Weights of a small transformer language model.
Size: 12 layers, width 192, 6 heads of 32, MLP 768 GELU, vocabulary 7324, 6.76M parameters.
Architecture: LayerNorm before each block, no position embeddings, tied embeddings, ALiBi.
Training: a variant of Muon for these matrices, 515M tokens, 7851 steps.
MLP neurons of a small language model. Each row is named by its layer, matrix (up: input weights; down: output weights) and neuron, and shows model dimensions 32-127. Each number is 128 + 32 x the weight over its row's rms, rounded and kept within 0 to 255. Numbers have three digits each.
Before each neuron's rows, "fires on" lists the tokens most often at its 100 highest values on Wikipedia text that the model never trained on.

fires on: "pos", "pro", "con", "in", "qu", "("
L4.up27:188121178125186084177082164159147173142075119141086134151049128117153189138173140140126100110091114147138062177165143139163138133130112139089144131072107162097124088120125147082130089132122116091109108112115159129099100088158099186143143128123189157207165116175108101137044137156147119176
L4.down27:071173174098171151093222141130109073115083131143113153118124118125131153120078155133106108090163130124093111105134074131151168074143099152117118151125097157141181085128131162174080152168108195174173153116120134179143152169104137068140086163149114074105150181167055142125094133129128191136

fires on: "b", "-", "n", "p", "re", "g"
L4.up314:124166085171168131136180087157150101166116137145130057151097124145111129081129100170161097143122104126133122134152093061130151071109139107182175128102162155084160110108128141124118190090122121138137171145099120145150123143146142144135130119059129136173104128133137041120141189131152136092
L4.down314:139197122153120166142102133104138161130157130158109105164099186160122108150118137094118094075110151189127111120069062099132161150108122187150124128093122128092152134053149095096087150100141168111146144132140083152092116125138149122134107094098153088120126118174160139114084167107131174161

fires on: "\n", "open ", "began ", "on ", "-"
L6.up553:093122143106101125089123173100164068098149088110146138145107139153119163112126120129130148147080046140146170106198147110141114133114120145163133101103153119093167136086125066165059140098132141153109178070141133111109175093119103120121085137140110099159132131154146131098082125131208101073
L6.down553:104170108097087119112082163104157100118143079140147133055074073139137142092111201141119161101182130129143146164109078173124144101108109206111098133134110139088124115118134085080143134085098118163125088076122143184160138108128098130133130143156104177086168100136112106101177116165084126147

fires on: "with ", "- ", "cre"
L4.up676:095130140165148115116068133113171106147179061097125103176167127157148116131217163156168112166104111094080161134158181132124071160112150119148138167167138119118107154099121078140124148159142070095118121123109130077117101162109101112108137081157158138158150119146174156136135109128192098075
L4.down676:116162169158131121149125109092149160143117081144163075139108081180116122073122144128150082071108128093120097149167089151094152070113124146166173096147121135142097151155120166091125127115133108153148111035066142111152112147134140176120139112140143111116184090146132091180092168164098140130

fires on: "K", "Sh", "ak", "Is", "ach"
L8.up408:183139123108108125117146117134080085138115123154199161112163090107148204164129104181176074070124106096122147100096126079110134109136089117160158061114090134136141135219151103082124119122099125148140106135138142144153166106134115107095172133162161051076138180177067140106128144079166105129
L8.down408:121143120169066178077147132174066143107130114133129148133110222107138176148112138125147116114114123157144142124117083075070117134123222165193117065155099135165135103156165123035156160148142088100117124116058172105125111062130091121110160128098091156074107180113120053134110137083119171132

fires on: "born ", "th ", "st ", "name ", "age "
L2.up17:138150102124106173135162112121110126139177099112164105144104134111164136171151150125160107063153098177120121123145138094083194095099142104112109107106100130177172140132110089145154094155106141105119165140127134153159142121097151051175141103153153079170107105156142109079190096151112139100
L2.down17:169119109136108123110143110129176142093100137101070147142140122153089211179116133098074128184096157149168123113113136130140189146138115090159114085151194179128112113181117098078110114144154147175155096115090136107105172106138206111104085147122096156129148158132114101135089090097195126168

fires on: "born ", "\n\n", "- ", "up ", "was ", "died "
L4.up121:140107122124136149094138105136106121048133132119109176146116085145198101097071116103082126165166127110108168143115180125177133178127148165078096152155153166098099109112137176144184120128140147098143095123159120098123131072091214179116161120148197147164098070132127092102118080075160118078
L4.down121:160053088144120142103181107107183092156082092151100127109148109059103125125114173113105161128138119193115108161119116124133135139126104119146158143089134121126145116100130122123065155161106055178141118135157140095066159155146123072134146115104093116184114239131098145161173079133109167120

fires on: "film ", "Japanese ", "film", "Italian ", ": ", "traditional "
L2.up24:152075156149072122154191119159185120185155104074077138093114138098150166173110160189141120118090124144123126111135148145163168093157115155163132167152121037118116161130100186101148103143129113138050153133156118137120075095110076121135089114106182164116119171081117153081043124131111099052
L2.down24:121128116156117072151147155114179182132113143117106154116084138119110122120145127135102095156062149085090151096170152124109170102102167187171136181128186107203164101147133079133142065102070093147170182161090133142163090109155164074148094139157110077134157122130194095161095056102133109144

fires on: "n", "z", "y", "c"
L6.up306:118150075083173144110179187144082115141147139196144122106127164140089058103180130152127138157148122180093161127140140120126139146120165170118123122148123120102105156150145110134092060115154172185084162099109116107148123205113095108145043128182152124190081149180074143105131100126123075068
L6.down306:169107134135126150143116100100101102152188146154132126146111114150065149123068106118070097117078102126081164132107148160137073089104125148130097073087079106176127129104115174163147104098089157130078162101145149148078148249091105120172114146120115097120104086119170120107078118151128186149

fires on: "of ", "to ", "than ", "from ", "– "
L2.up81:110135141153135128140076065090113178185153150060125137113144130195191154168150153183183090074147123087140088144138176167090107173142144154113120154200158154151079117177118166062122077142159124150112138094171126116157136141106121118127141129118061140101214112111142143134157127131103091119
L2.down81:099153099168126053090112167127124111106140056170164132054100193122144099072102148084104130129094147141118133156105162088182118104125150153133148121068100137126183131119123152137169181178141162104095125121066144147086149107172136154114177137103158132141084151157175158104077166120116167178

fires on: "Portug", "All ", "Americ", "State", "pe", "ice"
L2.up101:074157164175157156104180167148099110095084145117113122104069130075218146141172089129111100107149114140140118088116098104141119183111155114147121152080111129106116105164103113092118128126122084122117100165123055113108146150124171121162109160104118153182182052157178063135110082128097114077
L2.down101:192063174102180075173089145152113106130087176091129186129142177079136110169160122133158106046124135135173074127086132102148152159118105104143138138107118125106164110120146111180077113126111065095134167164156180110128162155125079139159120107105136174112104129133108091133157166152193131130

fires on: "- ", "| ", "ing ", "ation "
L4.up763:147076142119087169165172095129159138100112100130126142163082112113155165161140151194119043152098100115130148159119159145125115138144133138058079136096106123097134155153166100092133131136141188135155084188143163171110167152115165171163097054083145178122111132087141117156059177125122133078
L4.down763:221129155147136126140122152157129103104123127196128126121094109187094165088092123099147152129160111129120096162124137153152157161142158140156107121113146089110124055138146151122125132139098088113069143116144131115083149070121132087102112121064114091068159129149066124177215092116087154108

fires on: "No", "pr", "so", "So", "no", "Mo"
L8.up741:145164136170155142167136118156130171095147095092041154074135193095065135114163096092137166090109103142105133159121140113088057200181088124119146151208096115158074114175116133148161067161114196130148148171125144208051133136160123143115120121100127100174180102134127089147164090124155087094
L8.down741:153186147121103168127132137108127160109161099134100118121131132097132089105103170129140105118104176100177119084090181087123070141071102103076162159128168112136053106158117061141135086144172131155085096179152142168136128130101120156152141101104053152145131112148120152169128116156105112092

fires on: "There ", "there ", "on ", "Candidate ", "Note", "later"
L4.up316:134099156150159061175108105108140137149132114124149143108108193113145108073113116104080140136107137102215100076138163140179143082093166117149139078135088153147106162086145176094130097131143107150085118178124130107161114079150125111164109069179147151130128117149079157109094126138138158079
L4.down316:158118084100168111166128079123107171145162118091192116110111197135056126124138131095168080139180150072153083117148147181126074090104085137112188128130165106103203154133103086156142141142144085155116165085116132194173150069133134130161118098190124196108109126155142144137086074194196111131

fires on: "B", "St", "ar", "Merc", "c", "Sc"
L8.up120:113105143111164109111102184121188143091106184175125123147074107102103109078115114166091038195139134104091090166157138129085163117172189104124089133072135189122159148151080165167145119123120138119151127172123152138168144141124176166116115063147122131063116124181122116097140125166151097188
L8.down120:129106080061110118073110119177101104133148149148169088121134179140207164106156127170166178158162117121153167170111100165096126178127051147180176084114174102174160149153152104148162091145146132119127152103178164126141142137130151139125133111078108129082115104135122117120148122114113114109

fires on: "at", "k", "et", "akh", "ot", "ak"
L7.up396:148134119119164142149124129115138164104152063111199157087128126156131136140114156120119135085086128170160127160124121128169167101124118173127096136100124130125138146157103112185080154156168191127098154135134116145150035102103183083131166058078108176064138190134120124138101140130175145102
L7.down396:127109102110163136103166156149145166078078149145067092117204048137105118070122157110147093141139143129065100132150152136064205127079106071143095161118110124112092146158120114133169170142115144109126078096176095102155145155071130159138134153137075131133167147102125144126178114142091190146

fires on: "p", "s", "ad", "g", "ag"
L6.up628:107133117161189161180238187149101109147097149069149039148167149119157138188096118114095080075086104121094115101153135142185092113059151144075112182114125137081113156132117109156111165092158183158128109117120152106137071103129118082144150142121138130125159120168094097154130177138139165116
L6.down628:128129116112124174101138133127127111119134130141100099154120071173083138095103164205136075098101140064103113186173133147117186111101113114144103096123114097181092148112100144120179064123095109140132162084130165158076156093135173042167061167174174110108135204108111096096138142201137134180

fires on: "–", "and ", "el", "one "
L7.up118:150170123143149182062157203128137151121114124110123178153084130142143096135136124076120144165174086177102153085158135125088082156091137086178138117085115103121103121094121083166151167110092111072135147107178066128158070165143213093127107128101121136063108137156091129071149118172155158111
L7.down118:170090128167136066124078086142134106122177126059125151087143113143170113133120096111118093167167159143174140127055090174125150143167117116043117111136125056179174131161145099184127120146142173170100158071098182078090162139127102188128178153169136097172089175141102078137137111124135163174

fires on: "it", "of ", "ed", "ish", "ay", "al "
L4.up711:142110120116117133117138166142119122195143147062196055161128110098093135156121119158155089079119133137093181142117136111098201190088119111121092101136135106125131142111121131121174121118075144141142064115087148035080132120087122148114146096169161084153097162082152108094077118109122116231
L4.down711:143096084142106161134072169122105135113175101147157129156103177179159172095084099097118167149149138163115132157035125142158097143124108120159207085088200117146127119135159109160125076077088130082129125057167129212117145110103074144173174150094162124156053130123085123142139104082048137128

fires on: "=", "years ", "an ", "age ", "d"
L6.up638:166156152095210191079108105094124116055092160169180139149099084146117160132088116095089152170156122197086141175120106086152149186077162084111143124125120145204120174109127129135084114139111136133124153165152135137121132146060181124126167085147120128153113153112124083146135150097110156143
L6.down638:121110102134136130119167098154132139145129167117159126120147070175084119158089173133099154195079095123113150090145135127187143093157117150121121097109126040153129152125119086157141116152097072168135148162111154087134214059117149165097066114133099118100102149176128100110179193125126064071

fires on: "-", "th ", "years ", "one ", "st "
L2.up258:148166111140133110141107198154140157179126079155089135161151184160140172119143146080120109137152133180136124154103119119103116070132147130058082124149129135107134077164178122092127117143100131134113083131203152093142161120133140038120089129176121135151149116121076132098146093111165143116
L2.down258:047148124150123177069152172170108177194077105132088146156103124103093126172174129131098143141144152163105141147175089117099077140154125105197181150107150147130115172186085157140087150076095092158148107116122105122096138118105088145112167079185123149094173114122141129149166161133111119113

fires on: "– ", "- ", "We", "& ", "/ "
L4.up61:139144098144127096132169112151130152178164126127152137120160100189092097141106143141146099116096042123121092123119155101148135115116149138195164155153110101151167116108099130118130120195172101189054147173123146155124139248108137160150145127129129150123150075167126146194141076110113112088
L4.down61:090116128091109042079122077134092148095109139104184078119165112153171148154173112166145080150126142122133097125137148125126119203139037126135118170173136121147158117175127204099146098114135132161069083023108187119160135157113100134141136073105073061084079151155103148140057132135147176207

fires on: "from ", "ph", "=== ", "hy"
L2.up43:126146186113118108113147056174079119145110133147113131116119075140115098100154076135161102163147135145127109110195205144155101168150160076153166188120133133101114145089093128125162147128089130197139134182109072147121108114123078152138147148132104121107078169154065090119094111070186104113
L2.down43:091140112158111130137161129098197145090096135205164211118077111115135158194118108114125102129157083129154103072115114144106148180115086120058139140132150124091070123132066157175127138179087173186173082122128164095145091145156155124129130120164134140161130095143180128155114116135129184074

fires on: "war", "Inter", "inter", "É"
L2.up325:091112124197143175118220140132129107137132188126109135175086194108101131130179181159112162135094138128091203173122089103121171125142096127121129113175191098068122130165153148125124198130079131159146097146143152089173098139196146145117063087142090102126132161126119149137154105167110098121
L2.down325:107116066094134124161142109130175090125185116082143062129145137140122147156117194104141156160135179087114094161137075113132121086079187107137137133132154125118152136149136097090160124118155089134105091172111153120184033103164170202116132086148146135097132089111159128149138105130032092147

fires on: ". ", "res", ": ", "ress", "ates", ","
L2.up562:167179153139133135113109119040167166123142100106132111138129070150071091124105094204127127138107110093135132091167162112153130170162124085119154116160156100127129112126174059080142152137114134118148148112116144115130109143194198134113116160137161138127133156173105116132120143132169147126
L2.down562:112136120121110169116136164069133125175115107129151129069143051198171131153129137179158060102089130112163117137129108158163159137141122083110089113130131143140071118143121105115149122194160132137182092129143110080126142117168158123091097152165112142074124130220052144049098145111156158100

fires on: "al", "long", "de ", "general ", "Ul", "high"
L4.up38:147095119135139090143105158127140136145156155127167083158158158091134169111130111103123165109158108104119125085053112163122217097177125130130135136170143129124164147163081108117072122117171161146083128140081109097100132160108160158121102129105141151157171115041131130139208133149139139158
L4.down38:103157123111124064203180135071097100140119095144128137135129100161088150101133138183125113160102086151121140127139152166174097126086114075080081126088112110127139108125163126126148094147114088155145148108198113092108129079188077125102137112137155142144103157213039136099068210100108109099

fires on: "ed ", "ly ", "written ", "ated ", "ous ", "ely "
L2.up404:093090166089104174150175125155082131129121135124234139098097119082090142087136133127202148100091106143127093120130142125135052134087122104176125112164115094107122149177158139062063143107170153179111137139122140102093179184108133145107107096131162113164133138122123170080140147153131102139
L2.down404:156169170127091171165123164176123125152201137106140125136065138103118145178113121106171171116115173156184113074105097119157118107121093103100121098102158078097184110061122168157134132136177085164108147088148091138112108118112087157063076120164110124154042112066107141162106169086146125111